python train.py --n_layer=20 --d_model=384 --n_head=4 --n_kv_head=4 --head_dim=96 --d_mlp=1536 --vocab_size=8192 --activation="squared_relu" --norm="rmsnorm" --norm_place="pre" --norm_eps=1e-05 --positions="rope" --rope_base=10000.0 --rope_fraction=1.0 --qk_norm=true --attn_scale=0.14 --bias="none" --tie_embeddings=false --parallel_block=false --extras=["capped logits"] --init="uniform" --init_std_qkv=0.0211 --init_std_o=0.0 --init_std_up=0.0211 --init_std_down=0.0 --optimizer="adamw" --lr=0.00125 --beta1=0.9 --beta2=0.98 --weight_decay=0.079 --lr_head=0.0045 --warmup_steps=389 --schedule="wsd" --decay_fraction=0.686 --decay_shape="linear" --final_lr_fraction=0.05 --batch_tokens=32768 --seq_len=1024 --doc_mask=true --train_tokens=338700000 --steps=10337 --dataset="wikipedia_en"
MLP neurons of a small language model. Each row is named by its layer, matrix (up: input weights; down: output weights) and neuron, and shows model dimensions 176-367. Each number is 128 + 24 x the weight over its row's rms, rounded and kept within 0 to 255. Numbers have three digits each.
After each neuron's rows, "fires in" lists the words (lower case) most often at its 100 highest values on Wikipedia text that the model never trained on.

L3.up608:130139112124095124117172123090140117108140144148177108135108178153089124112126126086114156144146096111131116113105135160136122135128090115130117142095113104130109133147156089091114139146149164113119126173163115115167112143178168072112131150124115102117099141134118097141121166150152137152126107132175097171091159078118104134109101147139147116132136151143130147138090115085115142127076125111126154105139166111112115133117133117153197138140110113155111118190139102105146118133148112111119074125110132116109140159135151167136158102170122172127102122108109123137152174131159121119
L3.down608:126143097106108218118112116098181115140121146170120082145136153174117134077124131111044119150136141096165118126151120136164164109124123123113115110124116151140098136138154122090135115096106179083154094135176135106129127168158097103110149112138125131142145145118118123145105129195131101124130138140114139152116130056144107096094104125147148125115134158072162153126121108108097106133096148115166118131113144095133128178126116121124143159153144085135125113169122128107097131151112167076102124144154112124122149158150160097144185105156093145137102117126106149173140138139123139118
fires in: "within", "over", "behind", "outside"

L17.up166:149089061083127123112145148121163160119106167097143151145141150098137139143151120149123169102148131143143140129170129124134149114153151109132138171142135127103117133125147078124123109123117134143114126140121123142146117164126131100135155112144117109085144138124153114139125109084111120121149135112109142134128107127119129138164162168123105123104090080127158119161134093116101159131133140141104147108137152114097108162137158113140145091190133122118131130132124133121120168112133089094115112129138157127122134125109122120116096163133138093136102125130180141127142140073166145145
L17.down166:163121113092102236140110148149129116152115147127129133145115141131136126103144134076180150098157089119123119139136120119127145113160133122111179078108132134138128112151179138128133142132119128130143076145123135134133149099100146137135132126082125135137067090175118143159105060147135158103121125159139139121118139146108130131147092064149102108111096127090091126133126142116166154109150126142162154106125119115173088132111140147155098133105127114128106073143134107113147078145110154132063114182111116162166109142148119135158125142103116134112129143128151164138144104097130126129
fires in: "it", "can", "that", "they", "there", "he"

L17.up1288:124102117105106121145133174150132121148092129102151147124139144153125128104138133115167094098104164129123158129137162129122130150107101126142093125168134119148091102146087132134117111121169064174135107087077136094128129100118132117143115108136095161111098109152129132150142132119121111159169138131165139129097157169153102146107149138134113102123116114114133163131128128179145125158154143122123134130118115151093167124135140132136121133118135142154163140134133129098147134100114171193101132116162108080158096151187121158136162133123156097158162112126122143176173094110137144163
L17.down1288:116090149120116255151114146129144082147124130143121156138140080109156091160105151127119105145121139138138136141101105120123112124119149110125188141091097124082171136138122110098141125139121118147113136157178144163151118138111139137159127141103102094122134147118098140180142132090099100136131125112142106131114137127152138108156100072136125108096113124112132093129098114133166126127176115127153067127147121111147127139124136116118117108138162135114098159124174139173149126139146106121137164124147160154118132112130120133112137136146121167120135138130127121151137150151114165126
fires in: "the"

L17.up1122:178093126147142120116125172143117157150129139128080122142161123142130138159131179133157125105115134127126132107113151166123156120149124127142109170106096135135132090163132131133123118120156102136139122092132167105133159137092145127099114129127118164088105099168117125120152122145136135170154152115175183100126138109103115169101158128157123160102100157125149142161123122122124136155136132105123132096108121120106153148113129132135110115108109126140137161148151133126143120119126130123153100085152105107115129154099089163158107139159130134185140118145082165143099129097136145099
L17.down1122:148143149127110255110087101117109067152112128129118142135129105097121104130118116144153104107113123140126139136127085146167114099132149105144145147099132127109088090105091102125096116129100146142108132120191126125130120130112129145117138112092162108120114121130138165095155125112143134138128115131101144128115146144142107138154151119145149147127093156150135129152134113157138151123158119111132134153109123156158089140089146162134116152099149150154121156110140133136151119119132094082129153114121098151102154106124073189110143123103139081122111102105107117120124117114086115166
fires in: "the", "s"

L10.up582:110106103160128121125077129102138119139089151133140142108154118132089129106130108137155117129160144131138113114160162126110107162107145112133103137148136133139140139164102144104103183113168110155093149132135159119133093134144103080108165174123101129161136108158146157113142134118111081156142120126142124100074158134113148151134086126147097150122154112180146104064133112155113120150164169088110122146116144141121126103108138124151106131129130132139118168144106112129137152087142110158115114109142116147192112136150129122135123151121117105150147125129133140167153144086155170118
L10.down582:137117136123155209121103107170130124130117153143163128120133130121131118067140091134095142085131147122139135097143152134168136133144155170155117145136125141077132164142125172118124125131082110109124092139138115129097109145162110078128111149114169133141117113149140141149096113106087155124079094133149096151110168129107108126099136159120103152075122148144145136155100133118161140130147089133110110111124136111122153160134137112100109116127156109109149119143109113112132118160076130137150147116144112078108132118155147139114131139113140144143109112120112142117128110152093147157
fires in: "the", "2023", "2026", "2025", "at", "2021"

L3.up1318:134071129136121118103156140119106175122123143136146093160096139115115092114141140101165154133174174084151158123117130092102115123110097107141136092147115086141184142106113068101124142158094150122144107156141107098184097144191145123085111101139112143146133118129098124127105129100101141113159152116113125144144168093081116155179141158150127121129073112121163124109103087106122142123097137170101178110126146122111134095136111117142101146156088155114117162125089127112147116105140130139073117111124154139127149125176147074146140090141146099074106140130137144106111181100110151111
L3.down1318:155128121119126187121177105114121155166080123106110078183111119162115113128173105117097129096110165116175122146134151133121137078089115102157132126094115143143168115072135100088149113167100154100189120115126118137132116149127134131128112118096129075125118167121110128147090140118119145109151143148108109122140148128069133121136143088121115160119109140102151118116099084152180155146078131164125161155134123125151111139128126157108152150111134106154115141125139101115122132132126141147128102137120160118130145092171188101146145118087091107088111102167113147154141129150095172110
fires in: "there", "home", "it", "together", "here", "that"

L13.up953:180119140114115117137109130128165183118119137116107150163089150133076164120128151176158109133150096116154128154136104141121065091139139127121142155100145150170098136151115119152096110141107131102093146114152163121152134083152154146089144151131084141130133109134123131155118151133144171137103103103189121185113094085134125146134165145116098087122172151165075143117143156095143127106152161140128146130118105136107142087086073106168113124146116126141108143167101129125128130124099145148132112132130104126084118119070090149130084137162159160127161133123161135137129120105167136101
L13.down953:162107167113103190122148149159138133158113141107115148123095134101115110150159132156110133086107110089173132156116066109146127100102097128127131129092135136137097107083111114143131102095131113135094134125109124134174138150123138141156175176143122090125113149148144131124093152101147111155109153130166138160145118165129107116148158137115129163154138109133096117147096118156163168087128117149141130143143113155126141157131111147124116159150130068104150117161148144129132087071139118147119113145130114135073105109102130131157066121128132125117126142086151153142153138130134132145
fires in: "to", "may", "might", "would", "could"

L3.up1062:107120081124142120157155139119136144069131142186120149119151128124126100131132135132128128088123176078120154083103101113086149147132096157134130123126101121103139136117102057118124115144162121113101149130129123109143135098155071086101152123104138105122116135117105105123093115112131109151109141140166151121116165108153096183132128112129134155109128107098136175091084119116160104124155129155105146114118138081145152163113121125151107137083097145119164129144110123136119123135112113117126082140111096093176086106071153140143107110143131144154124106122131118115151148090122155139
L3.down1062:127135124129109218132115116105150081083130152189100105137128141137118133155123140138131116108104155114110161117145099111152138131124143135157149147107104168110136118076137148147121136149125133125130129141122116124102126109129089094131139150133157123130096121105082106148107113119109114100121152116105144088124133127148086158127108081061152154119139124106094107108086128132203102132114148154105104127088106125099164150152135173108126131092124113099148110142110103150110126168101122092169101120112126104091109119144143117107077131120116152153115126094102122138170104124110092161
fires in: "style", "stone", "metal", "fire", "bridge", "woods"

L13.up1132:128097091136110117138131115152146120123118132121210086140142134085092145102107144149112107113164121119108130139128132118109119137153151104164093143129156137136115125157099102128080177125135101143084151131123123133139109103141123117134162132139071135159123154140112171110144140122054085127142082109141170158149171155101158144114131124115085116111146140135110107160180129118112163097132140132125160109121133121092154086095118115148098112120107134109140097163153126064125159116165170139138116124145149097140111144141137092125132112162148185134144107136133132136179177080168137114
L13.down1132:127063178130097159098136105128155102144098164110125111122136122095111137111151103130109167083150108116129145105116127116173099121119157140159176129164125108121139139075127117133132155130104134129134163136094103129123123098105140069141154164125141113173123180138111114150185128150120136113096087104080124084116166140133143144065148170106092142167133139146134092128109164132160104145160151155106116108105131147173124110098085110163108125083129127106099140140148083115120148133106135087158096140147134108097136137161134138106140098098139140145133158168119132127163097101146157109
fires in: "at", "game", "games"

L3.up1284:146085146150147116104106130105136126095172146189179141121124122125132171118135135152110112122100173120077146173129123119116091114119117131134151124080122153064113137111110124106127172110160128124164156143136101109114133105123138107139152144110141069121097118165129139108087108142125103146116143138117098138135142144124120135128083104109099143102111126119083128099132102147114133158174159116124178140099150129145179094118131127168103096126135098114160119151095135129106147140133140108132117131107112132157109144125137154136125095089084171107115126137148155133140105076126149135
L3.down1284:125163129141128249141128138100117094127120118171123111111136168147112167104163149154116137102104169178126140117113146152144108118084118150121150169098147126103168138107135140149125120109101120118151139158106111150131128157111134121157163151119130137139105146172150159115098126122112134111090101109112110115144115160114157099100110128131137207129149142120120104098147098121163147140133130145111138127141081118174120073102131153170100123113154101143124138115149120156163129139118108161136132090122153137103100143137130134113136103099102112131130110165129116166154104105090135157
fires in: "song", "book", "match", "track", "single", "goal"

L17.up1439:149092123138108130111155134082130144119091164118137132113136088104147148162136153141130117150104167116081115148165079174143127133128126115155141110110113113111155115125099089174125135133138123151121139136152108095112114122129105130141121100104111116118126162127158134078150113137140191175120107130137174192095114096177116209133158078115114120116130145142137155114162122121100129158142126115111127127127130134115133140166101110158116123118144120132127133166136135128145127103097119137107100104097102117144155098170107131098137125135133111159190154090121141126096130127196109124
L17.down1439:111106134158087255126131103148145181156133116132120110127129132153144115143128124143147125122121117150116133142098153158125161154150127163141144124088134121110083101122110145139095163137119130140103111110183145121147158097134113162148186128137132102090159104122123171086101117081125155155155154117148111117099152156069120100129137144146115134115105144116113131108092129137123123096084135105086113120124131157136105172125103106112160125106135123129115102145148131102145110130160197144114127118107120124160153162132098177107109114123149120134088106118099104136138123152144156145
fires in: "his", "its", "their", "s", "or", "and"

L10.up1178:159101090130131124096124119120175147117125105158161135136135119114116091146114162149142121126132125105102168131119134138135146151107133110119118105122093146099173147137120117129078088158147128149137142113103127164102149141133158122150149127085089177127145092112162133140111113116133115131152102105146130159127155130108101147156143111164092123103079110116108102153136109114096124132146137147155172125102148118147158129091164105114147127107121120173166157108150100114148127092118159167124116123159091123153142132137119115119066135150109153126135135104139171117132116106134114113
L10.down1178:146128153118130236086164130135137125112119136147130155142141118129118168092152107118142130129092120142120156147095165144106096120126090160115147168108166096126159095111141164174094176128148126116107140159133106132113164125122091147101151119150141122130124120116122152136120117151119139137121124124147131147086118119117102083129162135111189148107178135115166132141112109158107132141117103118093124110130109142138137102144158159149102155141127152140136139153104157097135090194137100145125136144130141106124128123128087147115128111103147083136123156120128128130171143134102120156
fires in: "s", "and"

L13.up1066:149077139158139124137114134140106155124098100114167113162101125175154148141118144102107167152126127138122130141124138149121092165131129107103088108133175135169137117137143163118108125121185119122109156140110129127134175126135108072114135134101146092088122141107111168112105178158119116154139125177141112145089140125158125096158134155120113132144147127120165167130135115168128144164164125094126155145128168117087156087147130118108122081144104122107157136129121108139094144113120165162150118152123124108176116132106104150120112142117160122163156139180181151171120129090122110110
L13.down1066:132183165119151240145160149142105130131121096135115125185167120159102125112119113121156123139164137158130143134124152120098185125147098105123107121148154102140133114096153155096116128129141136103129148138136142117120148114118090101128105140131092116106189123137171119148136185118121127153080117137104124185136148111117118140142142090095127114150172160096135139168120125112143127131127114108140150169151094128118123144112142147111128136154156139095115119155108101110122129112130136149127139154115146130095165116118141120135121123118107128125141110119147111144122069132115106126
fires in: "with", "withdrew"

L3.up772:123133118114126123118147100099134178064167143148129107084134144143133146140107121101187133111136123122127089117147120144093148151130128144113153117125111142079146151142151114122128153179134092191128127137115118143098160114123132142137108117130132103110083143173131136145125146076115116140109095114144165137096136116140125143094169106101068114151103145165110136131129125125156152115094163158143132116131100162129171117108160120116090162139059090145159106111095148101149119136136140107177117073143142115137153125114189109140134147092140121118119136128127141128114115166137144076
L3.down772:106168099109125247129155111094162118146179119131124111074116114147132122140115159115119137101136129151123124128138189133117152154143153119107133088145136145119116128133164120076131125133113126139124125123133142127108152137129132110137139194133138101128116166129101113150131082108140105085132143080127152148111156144157116097099141100112130172162105159130125096133144111130177172116131135108124106170158114137128131166139125228095093140114070112110103136126076138130128125154134139074125109133124155139120105112117169150152099134162105095107094094158134150109108157124117152109
fires in: "founded", "built", "owned", "attended", "opened", "operated"

L3.up346:141088096141131127127077152137097132082129143106132124112101115106125122106144110136129122080148116121115084134151129115089139105156099098127120130114165164157137114171117124124117121129141146158131088153100132166147114132116098107163103158144132138060138153164112117119137155121129176125073113166156142142136136143103136164180136089130097100130120108108131130154126111157101135163120119082145118152101109139150136118157136109106141146150117093077143081146154132118111146153130124127123115156111113135128127131128134096134146147142130142118129071114110158124100072171129098117
L3.down346:144142179119121255114137108130103098130138130142106112137083097146134114143132160113116106133155140130123118105168135133121177114137127108108143151101125113107150111097160158092136141145127098147132129120125136129131174110124114119124137165101136146116136157135114147129142152155105140128099135107101133133140152127138146149127142104132126146109147140162158102124115118156145154135129095109176108160108086103151131125150129168092112098148143122134159121142139098158141123138141131127121123161112110108112147125139099120133095096113126164134126067145138150133136080122102101128
fires in: "with", "including", "withdrew", "featured", "alongside"